config.toml
num_hidden_layers = 10
num_attention_heads = 6
norm_eps = 1e-05
rope_theta = 10000.0
weight_decay = 0.0
decay_shape = "linear"
dataset = "wikipedia_en"
MLP neurons of a small language model. Each row is named by its layer, matrix (gate and up: input weights) and neuron, and shows model dimensions 288-415. Each number is 128 + 32 x the weight over its row's rms, rounded and kept within 0 to 255. Numbers have three digits each. A neuron's up and down rows have the sign that makes its largest values positive.
After each neuron's rows, "fires in" lists the words (lower case) most often at its 100 highest values on Wikipedia text that the model never trained on. A number after a token or word is its count.

L3.gate2457:157131123138130074100133112118103127150160137155121106068139076122132117099161121136143137130172137145134160094148153159156113117107128109132075157171127183122097054118124102117151151193095095086165139039124102131100103151155194101206172054077122104130098159143140101137058061081158102096183173166067075056130150122139136118142091132111121193128145118162129127164077136087098134092154
L3.up2457:163128075142152098146195095076102136152101129130108066135143132106161104166096092103121124177165127144187096179118131189157108166140156128133109101158113137155167148124113148124084125150086133099074164120113131142140117143058158146122188111162112168126145124144132103132151075113177093105163166095060053134054184148069172176125099117140124151187098152121213162131115128069134131093133
fires in: "of" 62, "few" 10, "number" 6

L3.gate2207:093127100131120111096145107124083173137092183159103105143144132095112157101152158174146104094168108087110105157145103065139138105084118069101117151117150088147161177148139157087043128095133173150111154128121090075133073187145110184149101091068223158109209219092105113094121085144185084115146148138122145088120106135121167142158105135074124098113157146089089111150088126162149146088162
L3.up2207:145165154178141168116131093103138143127126137144126102206113114090102098124153141085127175137151115078116098077110153074118068115098102148139096133065142105126166111105206128131138144156172078128116155056109061153115147133152136064149140119129093066127131138131131122104136168160116149101148124198128122168087149151088162120129147140156145137056083129164139132148099152072086152139111
fires in: "it" 63, "history" 9, "weiss" 5

L3.gate126:087111136096126152165124090120132143140177168103030094159163134146086161109113146160142081128162106190148112120107129146108113125105183098110158155090080098166177103115110097155141155159079088108152183125150106065129099183161189128054043133125136100125100125176105122127167139105074161100145143102171102153170138137144194150121102168106164161121160158091106159121100143145154061098085
L3.up126:174148100164147176157194072168073106120132134163092085102148215130123129130138152092132120138134068130169175119199169165111177132042108066163129182119058125140104142084151120140113219138233097152112167115064168117200147139149163149102179127123151117093162138142142115138128112172110158174150212102137135123168197157141165151117102175110149099120160190093125095160191147122116083133086
fires in: "later" 41, "then" 24, "now" 6, "subsequently" 5, "originally" 5

L3.gate485:131177098090111194084100197131157135149120093096069180071153141099076134146166122102149109132129096178128123121211133130124117120130133120089131068094133117106177176097201134109098106115135118211117077138163085066088150060128157145102170138151182154158136124155198093125124138119158121119208127101139132132103071142141130087146133149105090102152089058158157113133161126118103149088121
L3.up485:134113196042152101045133153136081126156064120076087109157154130103072138119169128146134072118128170159153146164115118137104157141154114160112138140123138060138162108139133142147052136184119111136131139120101143103096082111119140160099118118101158153148141118208146092110137138118193116112096131124136104116144124156143126135104161177106117176113096123117159095064101064077104237130176
fires in: "as" 20, "even" 12, "only" 12, "of" 7, "particularly" 6, "to" 5

L3.gate2916:050219134084106150204153117132103126063098142132118042105140128085095108126121144156138159132066111178081128154162173140110116119143098090148134100126136099112086175136097111136121155119075118154140174125093106128137107176080136155104142133112123167116121183117158154129122107094152074078131156147101093102158133103131167124042074197123129134122126163105120103133068097155156099117143
L3.up2916:162172107120122119113106144137074147143127174103094126108130143130091183126182093161156076120127148134153165134126065117069171105128116130170151136164072100190078128138155102166111119176113091136143084118082162070130148078137132123157137080102101109156181125158124093109175163126126117162160127171201118187105129203089150172083126110112145088128174091080127147119142142118132050126087
fires in: "later" 13, "even" 9, "originally" 9, "soon" 7, "once" 7, "now" 7

L3.gate2651:146163105089162113167058144112169107142157116090088151068139081106068067113161071120162205152083114109125138159150165145126099082083165143102112094072156127146106128112124071103138235110143157095144129072198097171106161105150185120134070091174170148076188150170127069139095140167134171115141120122124091167093144118114164122116133131150137104127110065144147158094093151112125097116160
L3.up2651:083139126112123176145113167108127114151081100101165058094093141124080133100086099089130164096138137122073138129114123060129159112070162097120090149142152107170154145152112117124159099122146161124130137153140158093215143095124139139135080164117101215113122140137090115130114161121187089151119176166119116166164149060131117210094135138145157084140177113057115115133129136148137143088100
fires in: "28" 23, "39" 12, "38" 9, "29" 5, "08" 5

L3.gate1384:161098195131111148089126139037111063104101141148130141136135127142102118152095153114173077155128129113091144141107088084154109110110080141103129159102103077161079146154106144102081138140146166223111136112121115079108168158095145116156138101152185116120093090135115142153109159106157125174157040106125099133083110122144128099097110134109153150128099135083075070109042115110136118122114
L3.up1384:107072129117139100103092140142117111127106154184192132131087134056146150177099183081143123129080140105093197103098116152143117128121059116129171153131098108137096107161104166190124150145198127129048161084065177116073165153139182120161104089169179142128083139105127187130118186076185107107106104085157098087104107064105107114113150087160158137157128167102109150110088137086138110132113
fires in: "as" 76, "askins" 6

L3.gate2495:113163148148076125093133170096083175153132119120120131085134141077124172097152119139110115153142138139168085188124097081119099129092128104165130158119115157124106145136115156149122189088141133094107202125181093157195121172136111069138127085123126118127152091131151184097129156167079178110127116152107140151161156124123152139121128119155103180120174111130123141144102064147141083106082
L3.up2495:127080128171121112098151122121173121125127154161110105105057166141156115124068187149141098139155175092114128138109216083173094121091154137131134173093159101136093145125156127113130143127106129164120116138134132164112125127119135105148113163129059115131068168104162100111076117111117079131138144090149129101133137185105149088109164119165135103137121100157122097141139156158183126135129
fires in: "served" 32, "worked" 12, "working" 8, "studied" 6, "study" 4, "serving" 4

L3.gate1481:137110177124182137154142154146088095176114149101113112080135124161108162073180175115137145151152061088132124112149144073128168158148117111133155124095045108079144090186174084147130162125132182112109184119068179085088119164166092138160148107096149120114097175127133103152118112084195142130100109147125122104122065153204124110149132164143106104111116142190153117101094107103175100117118
L3.up1481:141141164125114123104163137074152112184115106131143135164114127151166165065089161151091081110113082101159098130113094093170103153124101151124115139068159086101173108133113166091152183098130070170152193101129148142122112132085147103116106152102153134131138129102097145187133111119115132137145102116157150107165083155160168129090117150087161118101138110157075076166152099107115080157096
fires in: "on" 66, "of" 8

L3.gate2270:142142118113145147154124183146150164151090148072141083099112154165154166075147144100126105115107035075125146130136104135166154154148077125120139136120178100113148199156089106081147108091145110122110174180090092159149067176157136114172115077115180154147111119123148165171089149113135151114121175100126106089141163071131182132118102133157178099130155124167172037114069108074128078147153
L3.up2270:154148176152138114166185162085137125134144115096121162153105083095112176158093157109091140126127126126109140112166072095170110111178094149102111089148085088110093165132075132111127125124131105081117111093088133106064147164145204159128111094139090132128097171129090149166174111122136117130135129129201136118110142127136103115147095112173136094180161143167088120179126147091118147123025
fires in: "on" 49, "born" 17, "off" 9, "upon" 5, "of" 4

L3.gate305:088131130089090096131108136123125141150146094153129126076162165172206171079170115110151015107089149152090194100164104108101110131108110093122136157116138105133184125204068166137090107194154118115179153116132120137113126112142152150138142103050169124113172061177098148156133129158119090153192092154115093052132136137154170123160102164133163154102135159109111138163143143150156114101193
L3.up305:119123130124072097173150095149152112117096098133087136087166091089118172101103189132119069115136106120136101138097158161085139085122200147124123139110157118153139148123114111127211122147177061166099090103115195127123157131082142131106146100123107170131182138134072149144166130135089108135128124162108191087149142107096174147069097191136167171154091092102117130163152104119123117066146
fires in: "to" 88

L3.gate2421:179172153156119147173145124084147160127116152163115089150141129132127161070171087140100171162082128140055125135128137138119132115117143117135164104108130124163154134143118139118122094115115100139153106149148109128123078139094118155128131096057147182166156149168104142145118127119142136140155172135117138068174143132144162174109143138150120123140108149114098123178117139095149089072180
L3.up2421:098169163105181150151141107111136128141143109107150120070159126069059129114101141099083057087095156081158161159157138158130173125160122117141081050053091120085123160185071077121199137128147108119158121087096138095092162130104178090176138073175100116134179104112130092084114130155128161072110134183157142108177127074175117195103161163113105141094143176125127104133157135142124172141126
fires in: "also" 55, "again" 8, "of" 7, "just" 4

L3.gate2660:155086105111155158130196172101156131124081151117089139121137147113114137106135119149121133161188111118120132154106175159129092184134124109094121124143082092140143164074183121138103136095133109059152152095135079158125105095170121167163146140164162104136163130203070074134105171122107076189132111103138137125095107104147121143158175117122139121142103147133143130132136134121131111102137
L3.up2660:081109109116132160107167130111116108073114097130113144073102109124088135164129094123138111136130157077140068105104137117108137115163158144095115160141080132146139142033174143161127171128115134091153168092182175176171128142134139176153127163161154128137126157142079049156128099078108125152086111101200149102124140161081085198130134087156155160122092117140127114109136113103130102130086
fires in: "be" 33, "being" 24, "is" 22, "were" 8, "are" 8

L3.gate1979:070077134083139149200192128103104116138150174117130139115190049154128112085138116208158104149133132148160050087156145130143118099030104099119118154133094137079121110180131083121157133146163182173118131082089197166092106116149103121116083080077143125166154137145132095110120198144213113139091097174114123167095089152151112141101160162154123137159072115121102108157138116095156111121149
L3.up1979:132132151079206124128079191130137126209140124086150138132114107089142137101157104126135114081157075129119074122131134099117165161111117028093156115121125047121110171155100031127111196102099109091072180122151095150136145156148138238177171155125133147098105101141095140140140190073136072111134132173094094131100109046096113116143163101146163114198138145132163142083155150113133143126146
fires in: "as" 85, "name" 5, "from" 5

L3.gate537:100113144124169113157168089122205125117113108088092101175118116132131156133110114138095169101168133189089085130155174167098137090101145062127102062121114142100185130151164173098124108147153102163132156123155168123110126124131169096109185123075095153081127099074116152148126182199181152140163076072068070153104134168137122157112135142122175128125180160100095124143140109135141139139209
L3.up537:201196172144148156190110140159153112117121111133147102115138137168087192138155105170150170126064141117085133092103140121174132085089139087136141127087043195160136089156101129122179142166156152067167189089089118137151122161116172144123106172097159128078141116153159137089128075175094086072229117112055110136136096066129160129130090062126184083147145120111124092096107137105114135117090
fires in: "new" 52, "old" 21, "soon" 8, "later" 5

L3.gate114:130147089157126112158103151154091158165136131103096109156153126107152116089093122153087119125120036079114156148126095132127083157102093122080085117154102135151096114124112167107117111128147094091167171149134173126095112118145131134146180081099191135071157166137135147114121140083058148129076102157134170104183138103171100177091145103154063121129063205058143143177102122121149121090156
L3.up114:087118160123135157094126075113120114123098113082115177106203141107144127137127147148074138127159113114151132159072205176103140165080149115108183138140124071067138117075105096108180154070121156088140140125141096143074142130089123141121102128104097133167137060098087133103157094118137137061128167172145129060157097191146153099133167081142097068140116146098181120077126137157113108101132
fires in: "early" 27, "late" 13, "end" 9, "mid" 7, "later" 6, "fate" 4

L3.gate1202:145214134066130178166118140118211094163089098129126157146196130123135087168160111094142102141105143166056155137148139055113136127098126175071107158158155121096107094123095132107106115098185116104135067069174085148150199126122100159155147076069191096133174100155158193180159129142137120179119104136075124129136129148131072147177131132092103105127151166068104172101157154161131170129109
L3.up1202:145120067113192118173094167113133107138114133128161092110196125074070182158138097125133105135094173128057110085155132148161125125089141143094107145111100083121164090113118099118080131140213111127125141067122127165120196084108106168090133042057159097151176150173121141140150078150140109130126138142134144119172168176116129152139156124147110099104143164106191178072201151117138162117075
fires in: "game" 31, "games" 24, "player" 4, "epameinondas" 4

L3.gate122:118151128175125124103163116150102073058123135119130126199187135117144175119070099118159147099135119120152080120165101124168121142132072100139099104087098171058112045187139103159046073158125118160115148127087140153158117165142171116137144141119183146155120167121090119196157119082162060120156163139175086130110094099180177115101148117118103118079106148123120089135160148073139135143166
L3.up122:118132091188162138114133144168101175143131143159103137176084129132118089121113120132124120127118141133105172169156146068113094111134164153097166141127123126120198152164110140100095106133143124131151164177164141070114155132116143182138154163123162187163149107157102148157130156085139164136207141103105087080152131108069110150162110121089107150108123110111119116159127127120158157120148
fires in: "after" 36, "following" 9, "made" 9, "followed" 8, "time" 5, "of" 4

L3.gate1812:135054127097140113123162134120111208094111129136109086114151181140165146117117138149138066151123062196151112105155070139120107126030114094132140092106136159181110119216178116105092084135100171151119141099181076119105153137079100115173148120064148135139140110126104172177091175123118092158126072152105157110089121087189162113109145119142119129146117172149124189193087128150113106137091
L3.up1812:145126133106196113106129165127150173152136152106130157142199171101197145162091176129098112135098115152171080111141112164097104077115115097128071083129138145137074125143139169183083131178104165136090144150130148103099153143078140107140129127085110092141089175094115165112107199101141115112129101096121168084071142150069087102115185066159153134126107138197135215153086126100150095179111
fires in: "more" 29, "so" 8, "less" 8, "as" 8

L3.gate2685:136129160198100131090095204124121093124107189122095138153120076157089155177163115135114121130145142155093116120150093064143126108087190145138111108094143172173093088109104132139114141125084138157164174096101133109108103165116208139104092173144183132110190137156096172159185081142195163200186125104135183101129067126117137155115115138092108152153112099133098126155115201139129135110101
L3.up2685:175106092125129127081114110127131108169099122152097164141111079106170150148152095186163132120119116170166086102106104088170123158094040108087145144067123156125164103097189129131155124123156162185134120031128160050111153128120102074120138158084105121142126136206115120190144075133176152126122132133092136059149130118137124103056082189090106125121149108142090125138125192107121147167113
fires in: "it" 46, "main" 6, "station" 5, "platform" 4

L3.gate1926:135130119130114142150113121087126164167121144081142083092114172122190148076171130163148100067123102148102181072142132144188101147038132092130098117138136177133160116131076160114095192132161112182119135068086150123096116112197147120096138050146130135160153133120147130179045091144150125119159086097130116091133108128148168141125119097155066175141128126185185161112086080072073120141114
L3.up1926:109104111162146195131173104098097154136094154157130085138153072137151094063161099134141111141114088114115073154148163102161111171148109100110101203123162067097081171164090121149037123152150099108112163160116104145139076104136154106146101112109116120127112174145199073114109144076138100069110118059158124169108125137161119110195130130153141101141106117109158086148149073141122115078139
fires in: "some" 27, "many" 19, "several" 16, "few" 9, "number" 8, "others" 6

L3.gate2808:178149152097098131107131182097108161130140116141105153124235186095073147133123080124134081117123053143057140170083067126093085183142172121131064145083179126076164134141122076165088098067100051073137129155175080120096112169107152104119227173126069102150136129148132087139151139148162152128107151111141117096185127173066098127122099101169088132170150106155090152175121103145091115149145
L3.up2808:113113146088090152096127155090123094110084074153173121110108099120152135124104149106183149135123147123122091168163206118213129143100101080075153129098143093120152132105127116095157116159118122100133147163179069175109056137173148151177170128146149143102130134140131068109079109158124115134093163118140160102125139123157121145083163148157089156117119091121106073160182073130080106157133
fires in: "of" 49, "to" 6, "from" 5

L3.gate2200:088091110138152149124084177103121148127125117077138134159126115153140116109123083090160070140131145144167143111088131093106156160122111078082127123133173091139100118090058108080116142184129136141124155095127003101108104101165113155101102079100200145122089096154146147149135117134150057165096118121132111165122184147157146131148143080146032101162159178115177142138120115139077186163140
L3.up2200:072156141152124034126113146156093138172108130100106165129125100139167176119139174128187127132124159150096108141108153174101132121135039173135112125121083164127131109156075173128164093077133156122132128121112130068136135170157140168145142101128112053116134132168072128113027121071202110110094171161094100147085114141149085098100109138105154152173089096151152164177154060077165117133144
fires in: "many" 30, "two" 9, "several" 7, "said" 6, "three" 6

L3.gate1805:089176061105113122136180097136120147098153089114073099172167097103133147039140121129167147112107108149122051154104085136094075096163135097119133115090131140103203143151152124168145162102108096167125088069183149144126128103152134112116107120074160125160074132156133113177079153141128122118094068158173097137171145119174146061154114099144129142142133179180114114143079184113125135117129
L3.up1805:135139130106073115135171137132147112117108092125127119188149152139178160076128159118176148133130066163105187186137140123092108145154125132099165131136105132171143111173134143093157113096161130159077091094093173117165129107152089166137127138164210159129160148087131078183120076126116161141087102118139167129118171173096114176152121103123170141097151137147190110148109141064153140181117
fires in: "in" 58, "dying" 4

L3.gate1692:087109096107134127106153091092124168097111139092100097066081137124153118092110139149189147113158171114074155122159136162212104143088142147147141101130092139170079160123112112099075054110083094081117131126134090087104098124153116116114081162105176121095104105152118122147103123112135165155110126112161157056089130092089109114133101147142140128155154158099085144130087153125107155123140
L3.up1692:151151113213129107110156161093182122168169170174117188111137107151118134132119144166145104105129120095192152112112092153125105105089160125147111120095151131112056086193138170192154142172152089103097101124194135127116114124142099102136143119088063103122133120145128184112073137124125083146138159143154094156157161117168140107187100176141123127078121108073115125122150125115101094180104
fires in: "of" 75, "for" 10, "with" 5

L3.gate1745:188160135085117157111132147156153116153145099142113108162178158146163096036088128096152121101138151165190138118126102115091149115108111168104147044119154144158138155155085155126169128090147135169132118116133143192042143121131086174135142101107178160144151123133082116148091141151079074120207089102099162150134120118172098088090139170130190105153078134161135071094143130129095183130141
L3.up1745:160171135158136122081194116117076137123106168040137123122120120148115142126135139150147152194088079112115054131084180127172156147149149143115142102132129091161131149149124151113112126198104133117139172105122090151174122141162104114100114170141141136132162145136093082140085078081123125097145122111163120160123141085097173098132110148176157081100137141163137139140149116131130109036133
fires in: "school" 36, "high" 9, "grammar" 4, "education" 4

L3.gate678:082098084114123178182106157118149183083108138102132075154126088123142118105085116134166082120135153144119104069084107185141100143103148111061094121090192155165155165148117190156136136171163143130187128115150131165127132165151164179140054139104117154081178150172181138097136164113125120122130056145143194164081132149152135153105133171135105115102061145139145136153167115153121107134093
L3.up678:121105051146122092201129126173167162141110150116146161166144103139081124100104095067138060121130164135139163086159168157160151103092131153104137109113091136090113142161053166095141137162096140168112191142069132103113146178131149127190081144139109198103086121138174121131158103122157151168107140130150118154094127122097079104077143144117143115103100140177095121148225159200130115147135
fires in: "as" 27, "named" 17, "called" 12, "name" 9, "renamed" 5, "designated" 5

L3.gate468:185148125126137093115134170150082108057119129075103112135139076111133138156180109101182149148127152166129143120135201119185175107119189085117155115142114192171067154161134105126100095113054131120132129172149096109135109153112180187137112164125174163154088105140129136093076093163159152163186163082072110128096069130143176102127128098107074140145117141143145123171163100177124202123179
L3.up468:105097170129150125121141093065160175143188136149080123140169158165112144101176158128151116130119111110095086118194110146135104141129167135133134160141168102151094174165135072135104092062034104242116109161170131183092105109151185137123103144133168042096195136133097152049133130165147082116108087148108156121124146123175071158123088135106164144157068090129103125123090101037113133124103
fires in: "up" 34, "so" 16, "down" 13, "upgrade" 5

L3.gate1831:211098138090122171155099088146124101148181079108118080153129081170122135115188158133154108149147109105124123085121107106114120102119120108139130069097137147090200138110125160092155125087117096090159103077119170088155126160132121108126085100073116081137142189232166053142090089147115125122117078119146116136122044142114174083159117160173138156147077077141108135101179043119122147152092
L3.up1831:097130126134134194160112161135147106122201124117149153140162091160153124169129150081112146111090087091107112115127130198165133172167155073151161082133128158081105149137098153084174125147101133136124174123107068156156125110168101173125061160111094149157129124200164090105127139111145154061062144130136143089085139159096124125146090159119129161169145151167163089129103110163137030117116
fires in: "at" 21, "in" 15, "according" 13, "by" 12, "ingrid" 6

L3.gate2531:118122137085130149182090148103117081136104150148112071069149177141121105145089103126118074156164085132159152129111146104143120162136148110151120151112162140074175122090160118113112164107123127125141105156090145057080113178112118194172160167124132147155093191166111192184157141138165154105126099143119117100144138056188186095089165193125094150135163116128120024085157138127144087145161
L3.up2531:150139099152089202126155174140106195130126150168144112134166088112087179119094150195141109162079095121135186181136157139136166101139104082113099154076113117132135132156111114120175126172104120069087122108106156164079125081126111107102155175157117086062115095145124116129146173178160124037091121124126141113120110131092167122149121071147159108133169124107119169143105128136095198154077
fires in: "in" 22, "to" 15, "from" 7, "as" 7, "on" 7, "with" 6

L3.gate617:076158089126116159192107164146101090180068160085100110111178120157095067110173144162148132114105113162107145106137157113145123065190124125097166138126123088112158095154105101151159159079154104199100168125107160145126093093091126154155084145073133174160142159156105097107111120116115105111144117129091078105162118132142135174132108150147091163148087115143086167123143162069165076169171
L3.up617:134138105121095174096123104091107107092148139104162192161152130095122121193086135152185094130111103116175143084112105162127118141090149151152113066114146134124172155077178133122136103119143096131121126158163145139126130092107149135099107126144063159120153166161208079133091104144161115127119158113086203102130060139121164184129118114141125128163098099115129094158129061091081162132134
fires in: "as" 21, "to" 14, "with" 8, "ugandan" 6, "epameinondas" 4, "and" 4

L3.gate989:080149136132097143208079124132148167185103098171136175163129200117129131122096131075119150086094108173138118124110152145091157143072130072088117083109175119104133146119098150095130096178179135165128129160134119109136128147118130156117198096115126187130084078093124157124114153136068124118143089143113103121075066139148155121101130188121083108104121189177120041144144099127154153087091
L3.up989:156077107062133121134153196126106129120157126134119146104152156170076085108118113188144093155090104184110091121147147134159104134103198121101086151139183131142098105150098100135071165121163182095114153134166099121122130116115157149070169150073126153120058186083059136117114124102183218145121085134149151148150112111179140112152116053124094176170155067151108149159148095114077109102131
fires in: "of" 35, "against" 8, "from" 7

L3.gate854:132124089108153160105122121179072162133153165114137086155121062161135113081145161131143142165124134170166129137136104174166194126112117106102134151102152136143147140148110146148176153088100126077161107153141161092159078085195146106149112174205159178099128083155159156137089072105161126122186045139104146126094076111078185121118134185094084120146166132094109127135085070098084143147154
L3.up854:102119108159179201146116172098136168133129239106176098087144090179123133120118158129137097114134090097117116141109121124153035128143119099133012153085112182093117174179134111142166051100092079130166171093136077106095144177116110115129137104124121112181150170116147090216114148078205148094107131145153125144137135147136094120186088152151171101060085111128144062098161110089150143107153
fires in: "of" 95

L3.gate2326:098134124102100121120083144094126086128162138086087089119158114150136137094161123175118107120148136127115174086169179130180138100100128149112117178090108149115104129087146091193045128128136062147170093180118159100164119126172048198138103141108127092118196131100142171114153149123136142108143141205135116031195088028105188120141089126147097173130116078160138123131130098192191155156110
L3.up2326:088124128170062139146123107143105109116158160152084124108119098093138157124114128145078178173161161123214121133114156179144110135121061099115135169155079131086149154140065100113109112147179131133103189124103172117117167182081169125077142117133175135107160153177160166080101121161100146132195138143118111179162192126110176134127180178225134175159118101105120105141110117185141110184168
fires in: "life" 17, "state" 16, "history" 9, "education" 8, "science" 5

L3.gate2054:094118093083138062167122126130127144172184135168115140121054187148118115088164121075136093097115130143165157115100114122171107110083120120157101093144152123122186159083158112132136158142162099132141109107103086129125155130149140172170136162103191191075138178128086164195112162108100134187100123131085162076103151098133107160147069149161146161093089169145140116229053150124095148178101
L3.up2054:132123123047106127194140093153128145190099193187136113108115151100105102123152144139128144129122154121103075156073151126175129105073138176123128134098128077153115114163190170139125133078106140138155120122092097153169117174155170171158113156092121121096206128101045149144083137133113134134146071140078157057111169095117110136101160163133194153139084118217130137081071142140109178143144
fires in: "award" 20, "won" 19, "awards" 12, "nominated" 8, "prize" 8, "received" 5

L3.gate1321:168158177121121133162190110160135142117144073111015039076124197139160153085136137110147140164126160124029125190109112125141110096099188156170087156146112166098090134132092124103049118114179140129136133106117158126124174140123135131143158069033138118103141177214114181117121146110155142168130095184164106122121120153127136128105093136116177071103105162135122103187089125123161164115175
L3.up1321:098098123107115115126176103148130111156205086132112102088211182120153162119104113074126167118108155099104105168116083093176098133155106152119107126149152118118122153134102194100160084099152122126157129203095155126102145080106069140153145121107093172056191150125117108196181190121162111095134161072174157155142129153128109132106155146084138102147121164104115131148130101101137192122133
fires in: "make" 17, "petty" 8, "on" 8, "making" 7, "to" 7, "made" 7

L3.gate2592:183133143102091141139114145114154114127102176132132107173159090193152156081148085203114091151079094142065168169122141126145137139108107062079143121117128078119154097151180128110183110122087135126131132126046092117159083157060144151138128125090162143167080119140082163162134148136123031223109149123146130125135065121104139143091193141144131174189134125101153066137150073122133118110137
L3.up2592:116172105044097140081146138121057057116143045156112129149171128108097099162095099173159165131142119183083106142113107140129137154117158110109117078121167151116182112110189067154054125159106099097149142150155142185161155112127089211127137139156139126137098143109112097089126153105199115164109090114133179123088145110124136182138151112084153097149161212146150091118113168053141118152116
fires in: "were" 39, "was" 27, "been" 16, "are" 8, "is" 7

L3.gate2913:150186106105144108141128137125142160052117098124105121110132091145129178101157129128108159152080109124135153137144155143145126097141096110070120090154163111151135093136098138175135106163160120149177108187141146123138040171047106117151151119107119144124111155103098110125090127150134155136140156137091147110118095106160160114150137135107172112097131118123149108114099143148085132098122
L3.up2913:098118099151199104090154142084089128107115102175155097185138170129120167132165101050103134119087110127097102126117163156159088130098103073092156100126161178094127166157161064148135109094113168121182108131136157089086191139145162125107136090127123083179138096135105151161142135133200131114081115109115095140185145098171145160083099163098108144133128102161088169106104115163103103190083
fires in: "more" 35, "less" 9, "up" 8, "over" 8, "upgrade" 5

L3.gate2036:111146111105119152121158135126082104119132160143151085167147145121152125072138062140110095130171098134102075113109119117127129118115115114081135130123186149091141119075099174111111133115099097162167165160133177106090144084119115134150148113159138133076067118168126102162136177089143065185161093141135120123148122134120116140120161139109092110133069152110133071116123118185113237105146
L3.up2036:159120070107102124112128134134147115101182150195162109152146125077157099153107137117149129124124085131125138120119172166106165071141112095110156130152111132115154071141135197098135099058176186116134103101149106123138087104129150125160114124129157122103093151118185098142139134127086057131117138119129123129141112106093122168099086118162109158131090158174126129134159155148107069135167
fires in: "as" 33, "like" 12, "including" 9, "example" 5, "and" 4

L3.gate1583:140143120159145137095104095127154139145089136085133154093074172138121110184105142104174113117123144143141109098124165204128090090124160175136151178134153148088076041107146104130100106142099131131115151099083066144129123132092188102062096121162071064156118161096125101158151098134169097160152140137142062107121158059181109180132110115164156170134077106127120155113081122125118175145113
L3.up1583:104180147192112109078138134070091200126088130109129089136098088114148166077128060152174117171168130092157125108101107135140137170116074095066047172112126142114116136161146106039132085148096124116172152149162172088129092142098069132085102104125177103163136140109081090153075154135178129170126032075086168208127129133135145119156159129192111108100123099131135115144112100110193145107146
fires in: "of" 22, "more" 16, "many" 10, "100" 5, "several" 5, "four" 4

L3.gate2745:122171145153145173164161114079119156111163155110107158160159136149148101094156117178168124124127151127099142118138111155121143110123134136103145085115163137167102134147084093158116162085050079096121117100142104120092136158095108143188098118089155181115157120114131131160119113137208110074115078093140128122148068149106138100134090102138124184088224130139074126119098124113040061110132
L3.up2745:164089126131158101135118151101172154125138164164155129098190147109144144113100135121160135116213122148131121096115085138120121093063133069142113053154071122109094142095165133173145078132155132133128087138152114189064139138129109126096163138093152143161112154149137068114119134169155156151170159092066084186134107151137180172140085106156183125073139094185133119109105146093114131090173
fires in: "new" 53, "big" 11, "south" 5

L3.gate199:154130105119136138046183123155081135065091121164100116134113080132117130094163110158145144138095142126155143139115149112104100140133155138094131203095110123146122104149129119107158131108147114124192105105096139114086125130050145133169129158131179131106173131096154043193127139133149124112178155109093181118144091164151135121137145153097068136139171106094114083146122065149131136138147
L3.up199:137099156120149075138137144120121079206135109105122110136159149125178096120112154142105102176114116141157131186106161109105184108080127171175177064185125131178167134130114112132123112109106102102136127100142173143155135134082122149180091106077145072182169165121063082155151075106133106143182174086127104018156169129122101177157141162165140094169150057163137099095132115131198164147113
fires in: "after" 19, "following" 19, "while" 14, "with" 10, "alongside" 5, "like" 4

L3.gate957:149144165130098096184108177131153176171100155152147171114096153120111092109169106139128099118065089151137186124100083195102112166119155101139126151183161136082115163160116128153175140112158119125094161174097157095119131096144191134111127119047104132137125093143174131138090076069063094158102135132051161114129104168085112138180110105184153128056116164136134122144156133167171202163119
L3.up957:119145088103107096152129151106090106177108144176126163130157115105119112125173085161159130122131107182109137076176146122135102114127120126096124163070161138139102083137212109057140094132201170103149158128141131099102149118065111110155165065123086167115090139151168105116150055179150110155146168153113160147136076135122165142133142078132005121124089150116156143208117137097089130136056
fires in: "one" 28, "a" 25, "an" 9

L3.gate2244:163090160115147156191188143113148123103097144130020100075182107222084142110094121135198080142117126114089140089151120134212147123049155064132112157108094126128118068170144067081126111104085135144150150147166117149170113179097054133159161065123123159111113090176084138106150176161141142102163133084085098109158119111094151117089089110086133150166178159085116144171155187128122083095114
L3.up2244:148088136148186112145201116132160138076105103130089104217128134128131112132134078131130109133169070109140051137164111160183179153101116100130139097142162132128136134148154102136051145148148121066143073131139082127139154168172150136169208142133140147087085148083125090122121128135132133156175132137084045093083144141119182116129117186169079104112163100091197127114171117108163098128169
fires in: "new" 38, "former" 21, "old" 20, "current" 6, "anti" 5

L3.gate1965:064150106069109113118160115109124158143165112143130092122118076138135088083088183128176119133119127161125200077178083149129184217151139109055093129194127067067083161129125201137168069096155128100047114174120109108134104151116128080111124135113122094144126108117087092098134151180122145178112098137109129079150160140140147155140166161143136093136141111103203106188163077167102158108146
L3.up1965:167144107153134122072057081158087066101125121138088110178198120118156088122153125112076158142110134096103108171137156056141176099183108086121086098165131095137163135097136120143160130170139178165134146119163087109121154163134138093134222137072152171148053158143124110077121102143045112143122181176123077134097125161098153132155151112098101099165113137158083152093126116143130127113211
fires in: "due" 23, "following" 16, "after" 14